Weights of a small GPT-style language model, trained from scratch on English Wikipedia.
Architecture: LayerNorm before each block, learned and rotary positions, untied embeddings.
MLP neurons of a small language model. Each row is named by its layer, matrix (up: input weights; down: output weights) and neuron, and shows model dimensions 0-95. Each number is 50 + 12 x the weight over its row's rms, rounded and kept within 0 to 99.
Before each neuron's rows, "fires in" lists the words (lower case) most often at its 100 highest values on Wikipedia text that the model never trained on; "fires before" lists the tokens most often just after its 100 highest values on Wikipedia text that the model never trained on.

fires in: "home", "place", "first", "release"
fires before: " |", " place", " attendance", ":", " colours", "\n"
L6.up422:69 56 51 69 54 69 56 51 33 32 47 64 62 55 37 35 55 33 38 54 39 52 57 50 50 54 46 51 53 43 57 36 46 77 61 39 48 55 45 56 43 53 53 66 91 46 55 49 31 64 35 71 32 40 62 56 51 43 41 41 35 34 37 60 68 59 64 63 75 61 55 24 40 59 79 47 50 21 49 43 50 43 73 56 44 66 48 57 31 52 24 45 44 36 38 60
L6.down422:50 61 61 44 45 39 52 61 56 49 39 55 59 50 48 42 53 65 48 64 69 45 81 26 42 50 65 49 42 20 46 44 41 44 54 21 32 45 46 35 29 52 41 32 51 66 56 31 22 61 49 72 55 39 42 40 48 49 51 52 33 47 43 54 56 46 54 90 32 74 37 38 50 76 58 54 48 37 46 42 53 59 24 66 71 44 27 35 59 60 58 37 57 38 63 55

fires in: "has", "may", "are", "to", "were", "can"
fires before: " be", " been", " have", " a", " as"
L12.up254:65 41 43 31 52 38 53 72 45 50 27 35 39 42 67 24 58 56 46 48 44 63 43 34 36 53 41 45 56 21 32 59 31 44 44 35 54 41 51 56 27 57 32 56 46 36 43 42 50 42 36 28 45 57 36 74 65 52 46 59 53 25 61 39 52 56 55 70 32 39 56 34 59 42 46 67 32 53 47 44 35 48 55 37 67 49 55 53 34 51 36 55 48 61 78 33
L12.down254:53 47 63 49 52 45 65 67 39 43 38 67 40 21 40 45 58 52 48 37 36 59 57 46 52 43 51 55 35 47 40 36 56 66 54 48 60 48 78 29 55 50 57 49 48 57 47 57 57 55 66 45 36 62 33 52 48 45 60 37 26 55 50 58 54 41 53 43 34 46 38 61 61 48 49 35 51 36 28 44 52 62 25 31 54 49 41 54 46 50 51 40 48 71 64 54

fires in: "is", "was"
fires before: " a", " an", " the", " by"
L5.up217:49 61 50 73 40 66 50 34 58 47 59 40 75 59 49 70 55 51 21 45 25 40 49 48 51 44 39 53 48 35 58 46 38 48 60 30 58 56 61 51 55 56 34 50 53 42 35 59 59 39 38 36 44 61 51 64 60 58 54 58 59 60 65 33 62 52 53 48 55 33 54 56 52 61 55 55 57 65 59 45 55 62 46 47 50 40 37 61 82 37 61 39 43 60 42 38
L5.down217:28 72 62 48 31 41 49 48 62 53 51 41 52 51 46 40 30 48 62 42 54 38 47 44 53 41 29 46 24 64 60 56 50 49 45 42 46 43 44 63 52 60 68 42 57 58 52 67 30 48 67 73 56 35 41 43 51 40 52 67 48 56 52 28 44 56 44 58 34 57 58 57 47 54 52 46 41 51 34 58 29 42 31 68 38 36 50 64 43 48 36 45 51 34 71 56

fires in: "aporhina", "stylidium", "figulus", "acrantophis", "rostellata", "søndergaard"
fires before: "idium", "ulus", "hina", "por", "nd", "oph"
L12.up526:33 53 55 65 54 63 53 58 48 49 38 35 38 63 42 48 67 38 25 54 52 74 48 39 66 51 62 60 48 47 57 66 69 44 54 54 46 64 43 51 75 45 55 45 55 51 47 42 66 61 44 53 48 57 51 40 51 54 60 64 48 61 22 42 37 71 41 43 64 32 55 48 45 54 55 59 47 62 37 60 48 54 40 53 31 64 64 75 48 46 35 37 40 62 72 48
L12.down526:41 54 43 53 68 30 63 52 60 46 49 64 46 45 44 48 59 32 40 44 60 59 59 50 38 73 36 49 53 59 54 51 30 19 53 70 51 39 44 44 48 46 56 48 19 61 57 40 54 44 43 50 39 46 31 40 54 34 38 61 74 45 72 64 75 26 50 73 41 36 39 58 62 73 52 45 46 41 26 50 60 45 58 61 48 47 69 74 47 63 36 44 52 42 52 61

fires in: "in", "on", "into", "to", "of", "over"
fires before: " the", " a", " his"
L6.up519:47 44 70 61 65 50 58 56 48 47 49 63 56 45 27 48 58 30 50 57 69 20 43 50 37 31 45 49 74 42 48 53 69 58 56 33 62 60 45 41 49 45 38 47 71 41 47 48 46 56 58 54 50 37 36 54 62 42 33 52 56 43 56 48 47 54 46 49 44 57 44 40 42 59 51 74 29 56 49 30 50 56 46 57 63 64 63 53 63 78 40 32 45 56 57 44
L6.down519:70 58 69 62 47 37 26 54 41 28 23 50 70 65 30 64 36 52 30 52 25 17 46 44 50 57 36 66 38 39 57 38 43 55 50 65 73 39 71 46 43 51 60 28 61 33 75 47 54 32 68 54 34 60 37 55 40 44 65 54 50 47 40 56 53 41 49 48 64 69 63 49 57 43 59 58 34 18 54 68 59 57 66 52 44 46 61 39 62 59 53 62 50 61 44 36

fires in: "is", "medal", "career", "structure"
fires before: " a", " –", "==", " an", " ==", "te"
L2.up302:66 50 61 39 58 37 52 45 84 64 70 67 47 65 68 55 48 60 60 43 38 63 24 41 47 42 69 27 60 52 65 60 56 43 31 65 46 57 42 51 52 53 39 63 36 42 46 44 37 39 41 39 24 46 61 74 49 39 66 53 68 46 40 36 53 51 31 54 49 30 50 58 56 36 66 71 35 27 47 61 41 45 54 63 56 51 55 60 59 58 38 35 28 45 54 52
L2.down302:49 43 59 75 62 47 54 35 55 72 32 51 68 59 41 42 32 54 59 47 63 64 51 40 37 63 37 76 47 54 50 59 42 56 35 58 56 62 29 65 57 36 47 52 41 66 48 41 48 56 71 52 39 36 81 69 65 43 58 53 37 45 37 18 43 36 42 42 57 49 68 59 76 44 43 54 42 48 52 64 51 52 44 47 21 70 51 63 55 42 45 43 37 40 59 36

fires in: "it"
fires before: " was", " is", "'"
L5.up628:65 41 45 36 66 51 63 55 62 58 36 42 44 48 43 35 45 44 59 35 66 48 33 55 42 50 43 71 51 31 58 55 51 37 39 46 59 64 45 64 31 56 61 55 63 49 54 45 51 61 20 46 25 60 37 51 51 56 56 45 38 58 57 51 60 57 60 24 72 47 46 55 49 42 46 50 57 77 64 41 58 66 66 36 48 54 65 49 65 42 57 51 50 74 46 59
L5.down628:50 51 51 50 61 36 53 70 43 40 73 42 47 54 39 61 52 48 17 46 43 33 52 38 36 62 60 19 53 45 60 43 32 49 44 69 55 57 47 34 66 23 55 36 45 44 63 38 29 33 44 45 29 27 46 52 60 36 62 45 55 33 57 49 50 43 78 59 53 47 41 67 30 46 47 38 51 37 48 44 47 34 54 50 85 64 46 55 41 40 37 66 63 39 46 62

fires in: "county", "district", "township", "the"
fires before: ",", ".", " of", " in", " and"
L9.up547:54 44 49 53 70 55 52 53 51 67 62 51 44 46 38 52 47 70 49 28 78 38 42 67 54 60 41 48 41 45 60 52 66 39 55 42 22 61 63 42 56 55 42 31 35 49 47 35 68 49 29 45 57 44 56 58 54 49 39 57 50 63 64 75 50 43 59 33 61 35 58 75 39 48 41 40 35 71 35 51 33 48 61 57 49 31 65 58 22 40 54 40 44 49 60 52
L9.down547:53 53 35 52 56 36 52 36 58 75 39 56 72 41 62 55 52 63 61 47 38 46 53 55 50 37 60 50 43 49 49 52 61 74 45 33 79 56 53 36 48 46 54 41 37 43 38 28 58 36 55 25 74 55 67 22 36 47 40 45 31 44 32 42 72 33 52 58 48 54 70 51 55 40 29 40 59 38 47 58 60 59 41 33 44 52 43 50 55 42 81 41 42 39 58 39

fires in: "can", "will", "may", "could", "would"
fires before: " be", " also", " not", " have"
L11.up476:36 66 36 62 56 50 38 50 52 62 43 67 40 66 43 58 54 64 52 36 64 50 55 53 45 38 52 30 67 63 50 48 58 63 52 51 47 48 37 53 48 35 40 44 49 64 56 51 28 40 37 50 43 59 48 22 32 70 48 66 45 60 62 34 64 71 49 50 63 61 48 32 32 42 51 73 59 41 69 46 46 38 62 43 33 42 48 30 58 29 52 71 42 32 50 59
L11.down476:59 44 43 58 54 59 44 40 57 58 42 57 28 45 37 51 50 68 58 37 59 41 44 49 74 32 33 48 61 53 47 50 33 33 43 45 36 53 62 64 52 43 74 46 56 47 57 60 44 51 52 43 65 55 37 55 59 54 49 61 50 57 51 34 48 59 49 53 51 54 51 52 67 40 73 45 77 50 49 48 58 46 57 47 44 35 50 50 39 30 73 28 67 47 68 46

fires in: "season", "time", "later", "career", "period", "year"
fires before: ".", ",", " in", " as", " and", " of"
L7.up514:38 36 45 61 45 55 66 31 69 66 59 34 49 49 48 70 30 44 54 27 48 60 63 48 50 69 39 64 50 64 40 59 53 58 41 53 43 57 49 41 57 63 57 72 55 63 54 48 31 58 41 53 53 42 67 43 63 35 33 32 67 58 60 44 52 58 57 52 52 52 53 50 46 36 44 62 32 34 47 32 59 53 52 59 56 44 29 61 47 67 50 58 43 33 37 50
L7.down514:43 60 44 48 82 68 50 63 41 51 51 43 49 48 53 44 49 47 57 49 34 43 47 45 43 63 47 43 54 63 45 51 36 36 45 54 51 62 50 46 61 47 48 34 53 53 71 49 59 45 53 21 54 46 32 43 55 37 61 75 54 53 51 38 48 44 34 51 51 45 54 45 71 46 39 31 51 56 33 69 38 47 46 73 36 56 59 43 53 42 46 57 54 71 68 53

fires in: "place", "location", "born", "died", "date", "time"
fires before: ":", " |", " in"
L6.up703:47 49 66 79 37 57 46 49 51 56 26 56 54 43 45 48 58 50 58 40 58 44 41 62 54 55 43 37 70 23 39 40 30 51 53 54 61 53 79 56 60 53 47 40 60 58 33 40 55 60 47 56 49 78 51 49 40 60 52 46 51 69 58 56 28 27 73 47 51 50 54 39 60 51 49 57 66 39 37 43 71 36 48 48 51 70 43 35 55 52 69 57 41 54 57 58
L6.down703:31 75 54 71 61 56 55 70 52 53 52 52 36 65 64 40 50 58 43 48 38 31 50 56 52 47 40 71 69 24 35 43 50 59 42 63 52 48 47 53 56 58 50 57 49 54 52 40 57 42 54 32 38 72 58 69 43 24 60 45 33 76 47 27 38 40 55 43 32 48 71 59 55 50 63 39 47 50 30 68 67 27 55 52 53 69 45 43 62 59 65 28 59 47 50 33

fires in: "released", "w", "born", "held", "launched", "died"
fires before: " in", " on", " by", " |", ",", " to"
L11.up764:49 78 62 36 54 54 65 47 66 54 44 45 29 49 42 75 66 47 38 50 55 65 45 50 68 35 54 39 32 42 50 64 76 42 36 49 41 67 52 55 61 80 55 49 58 55 58 58 48 40 55 47 68 59 44 35 46 42 41 50 43 75 52 42 53 42 58 66 48 73 25 57 54 46 58 50 48 59 41 48 57 63 62 45 51 54 53 56 26 55 35 17 33 40 64 60
L11.down764:45 62 53 60 63 51 38 65 55 50 43 41 53 31 53 43 67 46 61 63 23 45 54 59 61 55 67 67 57 64 50 52 32 62 50 43 54 44 50 35 32 50 58 44 46 36 31 75 57 48 58 56 50 54 30 43 36 75 46 34 57 49 52 42 52 31 51 51 49 56 47 37 46 59 43 70 44 50 42 68 62 44 64 55 60 44 55 73 49 57 54 49 50 40 44 60

fires in: "of", "on", "about", "between"
fires before: " the", " a"
L6.up187:57 44 52 43 62 64 46 55 55 53 37 52 79 53 41 39 57 41 27 37 62 39 32 29 54 40 44 38 41 37 66 42 45 68 75 43 60 50 52 40 50 30 53 58 61 46 40 49 47 37 41 29 60 59 35 44 44 46 16 36 60 50 57 48 42 51 39 34 42 54 62 38 59 63 64 55 49 56 60 47 58 49 69 48 60 55 52 45 64 68 64 28 46 38 49 45
L6.down187:37 37 51 58 59 62 32 37 57 42 65 58 41 49 60 54 48 34 58 37 45 56 36 76 48 62 40 58 59 68 56 36 54 51 21 55 34 73 74 48 44 52 61 42 46 68 35 43 62 40 60 50 51 62 43 58 54 47 50 44 50 70 48 66 53 52 51 63 43 52 44 48 61 62 40 46 46 56 33 46 37 51 46 45 30 48 59 39 57 48 72 34 62 37 70 75

fires in: "0"
fires before: " |", "."
L6.up963:28 68 33 60 50 60 40 36 66 53 56 48 51 59 62 41 52 58 72 36 64 44 36 37 49 35 65 56 55 47 63 46 37 58 72 71 35 37 45 46 46 29 25 34 67 63 57 44 32 45 43 40 47 42 48 60 62 46 35 50 57 72 50 50 59 50 38 50 53 54 54 39 23 55 55 77 49 63 27 58 43 43 67 56 69 48 58 61 65 41 41 41 48 44 51 60
L6.down963:44 63 47 48 47 46 45 23 46 49 46 47 49 36 46 71 47 62 67 35 45 46 75 33 36 55 40 51 55 47 61 52 56 56 51 72 38 35 29 23 58 56 37 53 57 47 39 34 55 47 59 48 49 32 58 71 32 34 52 59 55 66 63 44 55 47 47 40 57 45 45 55 51 28 37 45 52 66 46 48 55 43 60 45 59 42 47 57 58 68 54 23 57 30 55 47